Part of a small language model's weights.
Size: 8 layers, vocabulary 10998, 38.8M parameters.
Architecture: LayerNorm before each block, learned positions, no biases in attention or MLP, tied embeddings.
Training: a variant of Adam for these matrices, 856M tokens, 6533 steps.
MLP neurons of a small language model. Each row is named by its layer, matrix (up: input weights; down: output weights) and neuron, and shows model dimensions 192-319. Each number is 500 + 40 x the weight over its row's rms, rounded and kept within 0 to 999. Numbers have three digits each.
After each neuron's rows, "fires on" lists the tokens most often at its 100 highest values on Wikipedia text that the model never trained on.

L2.up421:530477457501443480503478535441513486498459454499505518453452457511565448541475525377500522538528496474508511499422477497570571528475520487546490547534496451470521415562393448512478484494469431491494565469512558542459516581496466527525550509528566558484501485521498447438547517478624469528493488546559501498501520481452520489478464546496542519413596522503548461491470573473434453536441
L2.down421:534541518534438522457566517496498491506565549500549538504485509468441528599453496566552505515496491433464471584578481472431504532515522476458442471477521539507503555564580502501559509444575555573411484524533519522533465481542517470539532548427498493487480510502455510579386449499530496480469514523512391489500467513484511529488528456509490511500528528529474568530471455469414528453473
fires on: " C", " ", " ch", "S", " c"

L2.up590:519418573537516536523512392485498510457468470532513488564503424538561523493513479522444499559562446508494570506476489450447513501507532489513458438496511430484516459508434472404494545530495521518464556507523528496490472493539552461502517526475493497555484473552501519507535482481485477545518433480476463438472569481485552600484495514501415495520499504512487485540454574545496502469485
L2.down590:525520514489540452505482452470521486520524534505493401507448516422439516579506493544575560485498417552532496488518453479481508519515505475453538520450448564476561452477548488437506484506494491511518428462469501536657521472438521461490551494464492436474591451506491494469454483540489489504488467505470505498466477513451466508486470523493536534445434488475511521512544462533518442433557
fires on: "==", " had", " have", " forced", " for"

L2.up468:484459578541596441488596526533510487461443604512504462547518458484551438541526549531519524439513417415470498488502587415497564439504476470492470465442496503582505501622565459535492438435549495466507486497542498493461494457466503454515580478491439514542487504505543542556487409462584519533510493496444542500439534507499555461474498513536416467506491521547497510549490509489500565447521
L2.down468:523565534517489521491473557487572519510537472564479451471536567408537383536461493497494537537513496467483431561450498424550403495515480481481563419508532476524488487554482476482485491536468526503400521461524489535483525426513482528507499501558487454570464525487515466463511429486521488501449496528499548488562498494545489506510527491534463465463516547488560457528511493449555510506533
fires on: "ver", " As", " When", " Sim", " but"

L2.up1426:535523571459483507504548516454513505513422537453531510515437509542479545507465499534500472463491500561513552503481511474440555482561493495479494503517411567540489460486495503463496525473582474598442516525496537505530464477498550507436517561416506555479457465598487542490472513502519482424533527473526517428466528521487508475515558445468533509562593443498456515471492551422413477505481
L2.down1426:486525453486524560559481494480571488437539481519477494478534500454497511490529581535566454485541456536472572479482499393526523520532496507569496547501511612463530516456476465507562477528519494507571505607463479525478456479506542474529518499542558499487549476403468557467512506528551572474474447496502471477572533460485502507575415457469450515529463520453324495474505468488443469491530
fires on: " at", " $", " number", " on", " At"

L2.up1621:439548570487547498485520501565511541500420499448437493468528468525596539571486489450504515445481540508501471479528484466545459496489538515463466538487508473507431498531448455431468495477497431530469550572550494514510543535542482486478513494476381549573401527465549494437532478521541460554420487507547502478511585561510485464482469479549523509521466437519493499487504542421495479503551
L2.down1621:507509555518531522489486458476487474479505481451495449488547558569514563472517545593479455526573516478399579488427504452524520511484492537505489542509507519511513493485431412481436475470514490457431522493481459509524534504527553542465481473524546453482519444521507477511518489507415476551472515507441558487498529476508487536533469475465518520436532504492472441476475520455483440473472
fires on: " is", "==", " a", "==\n", " was", " became"

L2.up1653:570458489499521483562523466529522501579465536477521499456476499482497507454539556458563488443490405492479467455449565520443525528518438521505556481519462550576487466565490488497531514545553422592567438570549529473575586472534515492450480510545495536538400496509540471462475495558554556450499494524546463500502503451526519453475447507544466492473566545580408514506552564422502457526504
L2.down1653:495452544506440554506519530454506491584466493487523507463463541530454515501499498433520486481448475496511483586552452428569526523510525558410452490542488496491483528533460492567500540484447552500523583537543502565471474502518419420560467467492440486519535503465475480499478443560526544561506481487524389511496520518475467575537512549437514459503452483515570530491519521499521529480526
fires on: "ass", "af", "ff", " Ch", " aff", "W"

L2.up1978:518525453459491442592447494506463515522498508447474496456484489446584500521538530536510559482443505562469462448515473485440536523518424537515516411541518470496493476507516513614465504414455474456491458500527471451502529469523567416553533514511527451603424476478506502490531462452536492508494431522435501430522534486509519536510451540523439466497455539515495488502483542566551540426478
L2.down1978:492504517512551436516496556550490494482536473575476476546499491476484507454509468538520504524457502515519537522443496511591505447500534487542542518508504487521527487490510443494420527454537445506521572498526484472477493524506444482507537508490443493453549458450506588459471535526490521438494473493553566499543535532475520566514453517457507504518546499552601529503462502520470453507528
fires on: " imp", " conf", " so", " too", " L", " new"

L2.up751:484482540416488485528466500519536508429452528457505497436476540453524506492446497523539448520485554513532487455430506455488588518445538526524507481558552504532484512445508503512532531372490470488487541511577509412523515472517553525512532522504479492429450456493550494470516500482513531452518488538606516482514487545519551481563541387583465449492446435535536491531522558481451552493570
L2.down751:521497486547513462495586488423494468437488513532521549562465465425536568454464512538565518545458498510536477496426454565457577466479493565486484536503555522444502481441461516501529494494458499496508498414457447478514500497529516491513496603461510495529513417535549492465581475500569539505460514480435519503535471505531453473461500474477614570509545481491458497524491456512460488465475
fires on: ":", " States", " Australian", " Australia", "Singles", " Rico"

L2.up2230:445466504488550479595494477483450474455505551505525423475451475569554506554485429453507501555541554497478572502482488485478499577497522523506439502490485435507545497529505555505470423555526435530528537526489525529423451519583542493479472570492511542450423447519473529500471489576463467527512451530520530526519506441488521555482446521438438497441468494485543535527469559480462454497425
L2.down2230:498494527574513460504467550454573496485499508477468596559546532495469451510498469514615502507502456538413517491507500437495533554522493468558557473471425496503481572541567449445481570589454566436461505546467487520482416482431510530497491465462508459475518480411557482538522421461529519528535557562503519523504551443454505530506491573528514554373547514478571475533384476576470479563541
fires on: "-", " Re", " re", " called", " Christian"

L2.up122:495449527487493510548477453485541499491500479465407477451436522484536527533513486507476483511504560486485520496554535455467551467485480471485512555516523532513485501566495506433528410453499388460509481516486561457443526523515564516597434509440547459506504456560451397476545496524575515581537546566537478521541458476466552513425448520549496568524525502514461480521557549503509429515499
L2.down122:445499564575527539504513412542552509500487468448508499479532475494458515505472464492460472503450436547470476532480542490456492441493495525497456415483497473471475472483519542496418485536500496526512474592520506431489569480521528512510475497496490519540490522499500480511489425515481492574469499486527519500486455480496518474526489461515541408557485495505431468484469495482503454560491
fires on: "-f", " only", "est", " first", "-F", "-term"

L2.up1784:478493449451492503558380399436453501510541549474494509522462479439480490565498427527477529506508446474534557518498536570481478498567489503472447433523504457545434499523534502505543477513505483550467445500503496454508531535499494454494454512492515558438458524504462511534550471559498505469486514560526462542479456494508524513454549508455493431465492493476526560607472529487500503473517
L2.down1784:525514477441444563477465453569507485474458525437538599468529479541535533485549576533533535559435544508476502455495500502494456526505488565490517505511492494513510426501453475498504504505505502487562504459491455482539503469456510506512500497541485527546475470490525547529451430578556370522492653524581523525498448531455513487521502479432513506478470600492506491501498472445475482458532
fires on: " with", "ic", " much", " at", " any", " so"

L2.up125:536421498475508467479484492495518496589447541480496532433433454464519559499533503480448507487510563463428493518488495485589554484521510532530400506522460493499543449545440499447502442547562443523428551497591490598503541513507486500437468519526457482539462466521507505517544533505505545492538467533512557436478431560529500522494445530555474509450568499525476502523404499427539489514487
L2.down125:482472489526563514447504526492517496473453497508463455493474512509512428567508527466520563475449524500496517488575499481471505484484494532567470591507561499483445554476498487486434533461482489507619448537571463446525617498533521425464573558480482448523470501502546512453486486522492575494563529488457531515488458454525514527518567590465460451546483559538510485512535601504480500504514
fires on: "am", "aj", "J", "amed", " John", " later"

L2.up438:457508483457487500492547512536451509441462527532513608494513487456566503524525566471514511617429427481531477417515468498497466506483555555496430456444478496527448522575442507419507523539564555513484538535503514539441470542464572528551538538486533481473555491541495516462491465516495497494535479519551472502548503530510531474467440481481518435526560484495538472487470555488450484458546
L2.down438:550483476465460522544504516520499520430501504578510473495520546527468509500554534486528498506497525462449490523486483461421515466465527430493522473447499459526512521520532448466463454537506468457485447541521394504522507378544482542510443454527594467486446563459469484450504500503459469451409445493469509574543462495442540454544523517442519540475534507531472529500488495564496500517468
fires on: " in", " County", "In", " pres", "==", "on"

L2.up1163:502505584461537520518571489443457523507433491505546556503484615489522488569449542494510490505542498488515567531447481509532523477479502448522448486440490534492572438510538456473502540472494462442450533529470502443529522606496529517544514514488445537432508474527460473512550551451474498428553479491493485473506532510458525508470514493498541530464602509490462490516458494503441492524500
L2.down1163:542542527468514557427483523458503506552500514534523525472530486467440518440496494510557544525538532495552447537516550509548450536515465514531483527544463440492466540508577493476496532491491484535447532469497517452473603557573498516489531511516487611440489480485519489482530535492509440579446510497536480348468453481509501436584474536468596565525496586500454486507525480547499521475547
fires on: " Tra", " ra", " San", " train", "ian", " Canadian"

L2.up1550:527507511466434478505529453504547465471380486513510433503478473423529523546448461510450443513569542476524457467553443542519551453460515480433466523524416556477454556553501475531566523511558440509514404504588522436506553573529393508461506494560520568549443506546470426459525500495441526520444482500482523464512473480508505472512545533515462474468541509513519517561476483500543513542457
L2.down1550:485465489473544520476556487476426477446512523454501463464495534510503480498567470540461584611540537542466531413530440485501542448505507541523483521443443496471500521481510463491436466543476466508498511477434523566492546534557499556500582430533510558524522486507538469436448444510497498502475516509555475526547541394447465535565528442462525506461507493513512440507363515530517397475499
fires on: "R", " then", " Z", " Re", "ann", " been"

L2.up839:502375395446530538507512505446479468509507514522512531474550484523488549514481497510432456448496443485507598447520585536447592463544486464502498539487469517497413499593500502558496539579584500555528501515442464569496437482542531517416497534484505448504495486484452477485518459465591495532468495514471521515417517427554515494445516533514516526458591502523537459501517505491433469412554
L2.down839:479472522480489517476494539457501530522552494497546457545565473546504464517588596550538561441532483442505458512509450537543502494546532484509536503491504577453458507505444500460430530494471461507507508499482511507574586566514459459510486514535487460553497494498469469493591545451471493538593453472462516430507535462508460458493529484486490512523510544566548536497452554466490491546531
fires on: " Nov", "|", "und", " App", " It", " Dec"

L2.up2005:493515564486447507446522466519497508451471528494563476505500541440500535477493486513414524514515520484501452434547467488530492413492486520512420483527465532560488475574555483535493497501501483529481559525512555484498521530519521480474542545557494506493492473623567495479527551564559477539452504458500458532456577475495534484542553455571409488537497469504556530524476525461477510433503
L2.down2005:547485504499483448482563497470500501548522507510552554538525527526513493479552583439529492421487515505468487509437524481435484490515480554443473494471568469458543434548486533398477525452453503501468467445416522542511480428526502543508485424448550508495533500507483508448483569489427588476496504453481534555550543537575531507509491495477468515545490595567491534523505551461466532456554
fires on: " as", " more", " also", " a", " became"

L2.up737:530501476483516519495528430480413501557512529429505476463484632463461465568490499445518538489541542514484500435508430482476499591565485477572523565517533457501529471547511424469526491508520494504482509533516554530415521554491472471367521503500452550588415482444533493484614537440501546522504530425469517473529525588429516500514467546529583538516556512558504510457514517489500484482456
L2.down737:501525482513468532460550428434541496464541532503467489470559617464517536508497513595565535502560549496486515566510414475485545550526467490541531542471606501496479550478499461525542512496516546539473495463463493451487506442589471505484520504531488454538524489443542494537461482583469532524452529402493492495533466558506502431427502467438531556513528439487514519488459457515489491491472
fires on: " h", " B", " H", " MF"

L2.up863:464530446418498478428516397555476526527492527470442519514521497486415550549532530509514522410529510441521508470472518568524520464548508465471480626534496444499532556519537443537490542495511536538585485456490520520526482526461503412421493556466492465491517431538443533519477562492520514444483460429531521502477497456539497465522538525467518514469546495553494510491568517533449475440546
L2.down863:461442456508577498604522468607482521421481518546529606507534544489498522540500482524495465429438466475462552507529482480542565470456487483520492532520579463467497472502511485462474565513485561482536450476528477455490422518490515484427517455528521460431506517536543560489446439499461593501488446539471520553459470461500461537495496468456430497481479447547455470455480524569514551498485
fires on: " of", " Albums", " Source", " Album", "ip"

L2.up246:464518552445585450493573482489435476498488482523561438505557493492514471460579521470574544494509475419482555499464427538427519526577461509524501509540563505510448410505514389505551546589571377477531580551561478557595496478574509448466522481433538518482451465564530538474521512492495493481493456442540467438455511526541504513547513505466559521550543538523464469466524476531567437511503
L2.down246:454475479550540545465488457518522495453509472419402536474498418410454430515549528555506497493480435497479515440531428483531572529485488518515425510543503454495461441574487561473546463527520414520468541467475458485473475497539515498493579450570540553526500463533497603485520461460508505512522465478535494470513459483426500494462529450506498473495477438490527530502494499517458491561535
fires on: " at", " At", " set", "At", " sec"

L2.up291:549536510453472496493456476555417484504487515535479540519478502557498480555522545433538537518506494537541533489515509466500509488557430454482498506493482429524566392506467495494473503613460516489516506436557502488523498552481480528557534528475504496530517472521477534484620530518534531539467498486510452519434571498537492518452447534529522459470534454507558546526532541412499548477522
L2.down291:566473489517503526467520479488448500499428511486577466397566538568551511549466494535520448472522537535506524519464431506474463539546408488506512498471484567561490438515515510439491513463446468577547517448545517469483513488512515538502512481453481450465448447495499549485463514530517540574547443451507492475578530569500479529496475501518550584487543410529498486445441519503466494452454
fires on: " c", " ch", " p", " his", " cr", " er"

L2.up1589:553432451488541506442551469567566449530467495560496466523556504428474537444522518500526485500463438475491578454509580525409451493514525530437499472552486460468451469510409491451481523526505533547561515484579504601551559523576567402418523486495502550567464492493478499517514528474497487517532485498540474490505577499476494458563462534490459424545553511538476492544493518449500486534501
L2.down1589:481436469437533538507593517512493518535559492497505460388550482495510518485480516411481458465497527494514527501493576517502524484483471452509488521512470521574479498546529517518432544520502457438447523528528496478536490541569478499403475528585581482589439451512457386418472505497497528433548502489490440478468543485561482483462486546427509494480460553530438427488454481599475508528462
fires on: " |\n", " Sch", " Ch", "ch", " and"

L2.up1326:484475506482515440444518517467485441579484515474457529545485510457562453531488567453478550538517494455596510492613483548517480471557508495475467480602494467530520424501475524484526493546472500443516543549448499535443487571532526475433486466460443570411430489514511563511525520473473574459497485524497448455535519536457561629454452562457458518490564447548560527522519562446500456547495
L2.down1326:504514485566483552459546511424460491467519525514506537587447428528526507526494635490485536477470498456516585444536454525592519498467525448525509526563491555447520561493506550550578483467502474489498537509444491483518387563451464551486503507446513525408460510530503516533466478504501467497402502509450448399558466499445496560379500532523465482527540499569540525518477500494425514468474
fires on: " T"

L2.up716:504565529524526379544511525543529506589520500499498550484492549492521511547459549469455536555559482558560509505476491475454504467508483502509526515459490464514447449478521492401559507495499466522592530476545593472452585570474500496558418471511430523497502469554538449566564565507454476445532490432485519550589543487578511511532501492506484556432520533529455602506450487534466458523479
L2.down716:482453511536510436498534428506524511526550507490449482439456516525416458532537477484546516459530488506476580534524525529462556488472527537500510535516496459547497475497539423408559525565543489552520415510488504572498572464584483511576479527605584502513498497515611463397495509508522568542478480519470520552523512384507487500573570469501465468475538409511415549473495462461607579464470
fires on: " K", " crew", " H", " married", " conf"

L2.up1730:488452530497538511505550436463529468519445503453517483521490454540531497452498542539524454480468472495434501510485506463457536446512436465497447466478481523623500506526439460472466489512550456574522469519492494535475508453517503469500491527511493474513466497505536543459517491511583527497505463510519561509519531501489512572471418534543452506526479555507493627490490483522451478516503
L2.down1730:435549508521472526543530487509423514515494514487555427524525578491588492529431480456529523544457496490503501487481498516593509528497471498541466504526525519558493503501493513479469493497580446501515463444526441548521536499464456428494524513461555467487492526469523525459534526409458457488495480580495484549563542478500485516420518485501521456480492511519532468538526534431462454523542
fires on: " (", " as", " make", " made", " makes"

L2.up1793:382523500517537487438470475477515527525544556546527455481490465478492490452466487481547462521551505462493431463494465507501473491444448425601526477491552486526426475627510454518553495596488504502550576504524492519454509466561533471539495487441498475481453475558501538413499454501500473577532452479465418546542551468509475531541475481527478494479477491491466469459495566517543594506485
L2.down1793:527461551508483468499509599555492501503484557526475481498552571518491494513481463532511509383503535499481518464434521501433639518581495465522538508520468492531523527483534504473479534431558555529502518474514433558500473486495522430423447491515500488539515512506544491494469499505500567471462590496552549596463487465549514475477527507462507567464440481498580505470475483481464512471433
fires on: "im", "en", "ib", " ab", " a"

L2.up1436:530456452571512446533501555489498516570524502572458498492450523459532422533509505478471484512581550505493462497563467560469440437495492472470507498517519501538510536509518499498515607500551480576507439605532517480514499476469459496467463476484375492418524475525472475537531545447474464486490511558509511539520517528527479462522529573562428517519520452488439494535551452429511507426526
L2.down1436:483461504506516523577498465571525508465498478506456501483481503545530554443490479567506554476472457474571579491477423472502513478489570514495476537543503534472481550456462484441528470430492519431520526559444437514581531485494452499579514562511599616546495484460444510570553485497555454494518524507497481491401436529476502481491504450483522461532482511466584510450418457490492554573494
fires on: "us", "way", "ouse", "ane"

L2.up1860:505404579461520493522448496498557528541490451516524466508473559482469440574466541392450465496620497474408513511456522534492559534449472514454485514458530529477499485569543471529501495522563499486482465467483547505465511459523501466435547509555507505503482453524498496474563485498523492516489440541504472521420528490467548506486425579550482436439545501505528499495521452521499423510550
L2.down1860:524448484483532450491551444484487484462545516525506493531480593430542384466486503504599563487501490512500472570570567498440504535482496472478558525553417540429548498491465462532478425447472517412491428521462567510568439472514496468472558491496503442536541504439560455533463514418446499504561494491477468521448524477475483534488572498595502484506459508464490585498469519516439505515515
fires on: " M", " W", " may", "W", " em", " spe"

L2.up1445:449504561494568420467532513493464483536438559483460398467491526422592464534537477440520514533469486498410453445475518475500558516535522443503582454457497493662580503522475462481439472455490528565562414500508499573445483452488519433434538608561481485511484472424486479494545493528491518528557452470486448541514486527501530477494479501581469469350473504500527452461473492517465498466515
L2.down1445:477615546574517557569422464544472493508500500487497466498483528429543513563604513489496497470524535498497421496490487479540478530503547507460480496537469494539494483443596541463543489411497503526489463471491452537457490557537595507423462506514507533538546504506454512497480518570504517483538478511541512534462542495500490487461483499434444549501484529489498493428521485546448485465500
fires on: " be", "ce", " take", " took"

L2.up511:527501490503440520533475502481508512585545505492479468479543510506522513543519432489526472466493512479499489520564510597543571611450456482531487582492462513524438480482433523531517540487533449423437493530488514510493503545559504482549526501524463454465426446498572450524622562497499533464444484519503525529384499508540521473469540474558482460478489489550519498543532441523449519489474
L2.down511:459485542448477577516450523523503464543507407570531512533510466483511503530569486437432558467484515523581492560576460495458501446469436508443482538506485518516523449485439540535556514505525467438502499533561547462518500533533532547548505542466506550451533502385552483489533617549453474506491425483513505525379445487473470472447502483553507503527507481523562432547513481472493498525431
fires on: " |", "2", "0", "4", "3", "1"

L2.up936:496421499504549427488479488461546458462506483552434455534501474478487497508518546427532542469537370470522521455526481503580485499459442499559525540517488478507413480585428510566563505520513431550500544522446493532585482539520569425505519491510501496512553496530476509501493477560484559510475428475517530537517538393557488490493460526557540455455527487550484452500506574475447462507479
L2.down936:491491505451518622582437519547584497577537450521559518482498514496496518498551558547539494505466488517473493500479566464519490485473511499503473521496478513484491563467487421428481541491475527482487488487545578507515548466467528516565474499532441509519487485511481484531493537525528534488525534541509446529531513520538461490577489441503552505540421495472544385442421485447467465398462
fires on: "av", " per", "ub", "app", "ap", " Sep"

L2.up1303:491492503447548494608440420489435483552512533532523518550486509440582465554533483529483489554474556457504526485480498488409519546507531504431537501520566538518451537470549453519534473514544528521528520496515531519505494476531542447444485541490447475459544476556556433456527424521403481403543429493566508526514484553509535502413566518439539486496503469532488536508512513541522573459544
L2.down1303:473501477449470478517519584471446457484566399490502508496520511441432525535518496398510478435544491488514527548445485368494418534554465536524474498543557412442532472487453506534565548468512476521545504422524543494486520495498431497455491532516455534518515513535523510422530471532452395461565521533469602485452516393502522493508535526519523483438488511511551532440501584487516566551533
fires on: " on", " The", " John", " On"

L2.up1737:500498502527574509554526465489497505478486508500495437525394537502499514493442500432516474489528411504465508524469526455498482515469545601477512508476544456553451500539507421484452508486522393492533571549579495681485542442539500515509473527454528503522440413453613507529559504548588477565571489558498476516558544519495487529527514550558475501508443514524516492505547512517431516540485
L2.down1737:465544582505553510480467530480452492526484417431510518499557449509537493490511496494498428426495511486510557503474429544484529431513525547478513531541517561520488478512464547514516464457443550499399536496494499422575461463483534508518529490475492597535435486503519462467432505451444488438487528469505576496486491475509501539510556468467561457533460439481455448502468529496521463504541
fires on: " sh", " could", " he", " dis", " em"

L2.up339:507499517489476435517430470433537483498524496487505486482496446405442538463471553438471519477507482483514490506560460531475517444430442578451439511477458479494465556543438471466550512432501418505485549534531517574518564441543524477495481530548521409510461522499562520453549541487509577549502464493473464509512512521455491602537484551519470483487551475538474498497462507512496513451444
L2.down339:453473557507549566452434430593435507536571469489514495464541520531546462491486523451432555501555495494449509505477519441491484445567528438519506524560530496508480499527533539510508467479434432538508500436538556517512549475476553517507453506480453498538471509522470558428421510506491402469500547514481438571496486469501507475521559457464489471542521491551458548493499530494539514514510
fires on: "j", "i", "u", "a", "b", "l"

L2.up1546:474460452419545514566416500440447514558469477562424496385503488491495459527604527482521517523479467477516453471537545491490554516557479455459575491497574524569488522505509523541566462474502501483527422512461578445524472435548499443507480505460526412532484460584457430468526462491468538461543516468596502555555558541446483469536532508549459521461481510542468531489523517462484582444558
L2.down1546:463461533536507486518455542478517470477440526539477506497578513529458456538516467554494567436556520448448502518560516494489521559502502510485566460497570418513514478484513577554526518473587550516583441534454481472425437409537506537493413455484511430490465483527513464529485505539496487475457550450484505541522482566521548472482464537453485592448488542502499516474556561567480465541499
fires on: "-", " mi", "F", " Time", "T", " household"

L2.up952:490545571468520500502526495486498470456405531519513495487494474469494470567475468485611478516515517511483494409520462469512547523505516567441429448403508461570547463549467476511473534533564461477486493488538535500522507567529565493468562467541456448527488440522514509470540422542482506525524457422521541483535493572496516480544594544477465453417611485524533548544462533528463567497487
L2.down952:502489581481501596445493580528446483537495425535503509472525456411454504527459514436540461512453460547468485536493456468499524447600542499520474495528536450492515548512498538519454518558500519416499450456516482449537455457537512465500541522496526461516539500462505503441453511519480512572470566450494530611532483490504488506556496498462528480509567531552479493558444495608531413408531
fires on: "ou", " Pro", " U", " World", "ü", "ö"

L2.up1735:426561494512564480481502458446524529520472533581461565550455485475513529562503471448507510523467478440546529516529481547500531567471525534492434497470546465549441474545513491543525537496476489494507554469506507568505462596459508471585531485499464509433525512537530524495509472539533563494483460429462473483495502463519478499512553495482534517486468468501467556511475637416510503487507
L2.down1735:497475504556475410492418494555496479498515507512537589567581507494464518463537519547469539478509534420501517452465456499453505492521552543505521523451502471489533523476506551515483570538438505542608533515487479508464483484515391467492493522441496487472512529571541545496535522550499441530551512469488520480470454532462484518495440519467511484461471483505563518475455565450471576566477
fires on: "an", " San", " Pan", " Kar", "ear", "ar"

L2.up336:499532559469418549500534438522464513555442493472510502486528565476489593467460482491486476393537564462512551478487489503493527499542500491494424505532473466550508505520443529482507428449560511443466506505484520463510484509480554505481525468438509549543495483530480466536530564512508578478462493543488511489442568566438531549497514491484477525489587456491455496525452447524451480489495
L2.down336:575425499471517599463534495521527476425568408465496437549391532467453490513462501551497499548510477500508527534486455500547606515599508448455575467454533561436482547454512510469491464401448503543491494486460424488580543536510397479526568507516548457487457476474512451498496531473487387459545513475497593492492495529473470465488553445505528455456487454525480559482541517481515516491412
fires on: " of", " USA", "===", "==", " for"

L2.up2222:432496506488505453514488481454437481519475457532488577488491464547505459599540544490467533495550569486488467523472486404533556579515525441506523468560550489550489431473490530481483455501555456454517469527566484479511562510561518478555425441458449572517450474564488459503517465523517465421600512540501489493594488527514487532513509517503473600496565555504504526481572541450502522464510
L2.down2222:441470441504525486511522524476488472469485551512484468491452478453536486493573483450555510450502421452474481451466552501514445472466508506564522519477429502463550461534519565479505519524542553390488507522496472500489512503475524516457520476496440534489482494570492492534544505521554496436498525497550518483552555508523510535503460447572490510520496432507522495538516488433508426488570
fires on: ";", " Charles", " John", " Thomas"

L2.up1694:399488355453510457526526489434502508513462468530477443451464510482476498582546514438481460463474422418540470462461514495509565461508449503439481548548573405508510519571504501511535475526408464505559525548516568451481456500530529466512513521406511462621480450492510399530500477499596523477493524474539478529475513507525518433495545512544542541473479592512527492513524556477556498429531
L2.down1694:438407500567542483496489515531490492454455486519506482495500529491508464528409524479436556552483536551448510558528510557452539431480585505605507478456484509435468509498445436562413506507592465540513431496486523492496516492480536535513549530516482510539448516500513548510414466503472533550520435515450456541521474421455493488470494502493471578442447493543487474474480510532540536397488
fires on: " or", " to", " ar", " very"

L2.up1299:513517517537495420434566469508384500529520512459501518520513547574539538547441557541517525508525533566506551461455437560473506494517437534516479472452450527566496473480452469495503484506505487467499516435502574477559478477470473515481463494418457508516498475532464482512551553523429523439608470494488509469539528491553529495496537535570452450471482474531524509491467551542489571501501
L2.down1299:428517517542480500469551438543480510439472515515480522466532477537483562507513504552497560499550552490530468566505521453489465519491489497519455513435544586488563451443422576512471460520398397462505554574511569482506508485522501496535562528451478532539465492449506541486471529508534397452495501487489451518519564540542501514558426482576514488425483458425538498567490533501430566482504
fires on: " million", " new", " trans", " mill", " m", " block"

L2.up976:455522451477537450489510471488546513502520527489470531482465448489544577498534426460530451493483507459487546502520481483456514503586502573416521451489508551483456457477528443511495476428485423448541494514510506506553483485541540446503555553463450472518476472553508553481436506552491526542608471505579497573471557499484503498486484516503508501543497506541583490521543529507522488490525
L2.down976:457500444526480439457550489427485491421547463513507483525477465461510478513513559479572510547518500496472424459470454424475499600412500494507487476525484501517448463554489469513520419529548447467569522497581503486481522491536456540479543468498451503497536517530462500512469482542463451432490501460537473524488453577538506492505498531466472476466526508464486556529512523436437403459452
fires on: "ing", " to", " for", " from", "ating", " on"

L2.up1140:506487478438527507479476500481519447460511523538500444457475465452548466478489480436593478482460460443536511474533518538492476557541508444428472548444452443500521495546443481498518568531485518516469537450522485520551472511437533470492466522528426538561505478472532533532562551451503473461489543465580575480499587502557514458546511572606473466490593561518497463471508442461380524506504
L2.down1140:542539521514484477459548440502513473520504500502493478560489463453443528460498504490581474564461505468505541544520481570420505506563457503465495504498515527466532435417418432507547500488519586476479488483553523563567485519528456527517449537497425448483519473503520497492485500469480528495535501479459442500535469488475500521441443554514539447496559539499494567539559452459477559459419
fires on: "-", "0", " sq", "+"

L2.up576:542467444435491486512470576478536433474500530531528439490461477531424449594505430440508536500556512414519490409493519499526499510491476466528499557485565433458472463564474502547495504489486474515477553459500506493477516479498492483474521519490506470484499436505515406499512555499572466489528455508581440517516517495596513472467504462551530562482506394521532452536470491453470509480504
L2.down576:479511469492510488497484479479493484565517506522448515440404462426460482489401436529458530486448512532515503529454548518458494420483443508465504455542438494538491494483550495503517520422489558546443485482529494556580569477501430471428518512515528501535470491485462489559501503509525476496482490522536526434485488545508507544425482479505589480514467485518496519525490518463540555555502
fires on: " one", " very", " it", " No", " e", " An"

L2.up1084:493517508471552476581584515516459559518508506529483473499537497513529564529502541462455464534494475552452489399553538450443557459475504502503425554467586514542565490537569495517498539579580472467476503563507524492468490554524523414501541522507505441493464486464547564452485543535517479525537466552484412478483509455539534538495497480438484467473471458489437516533599543461497499517541
L2.down1084:539436477497445528413520413487489489553556502440473548478487456508581491513448474465461477462494503525522538492609512520461546531478597476525549454466547598484536574505499553467512544509433474513404464462480539530485516504581501468531532572532520497457379435473457523488542554484569466564489486549481437527522526548428509506560527513523490486504509472516480548503476536480486424549513
fires on: " so", "ly", " later", "ously", "ively"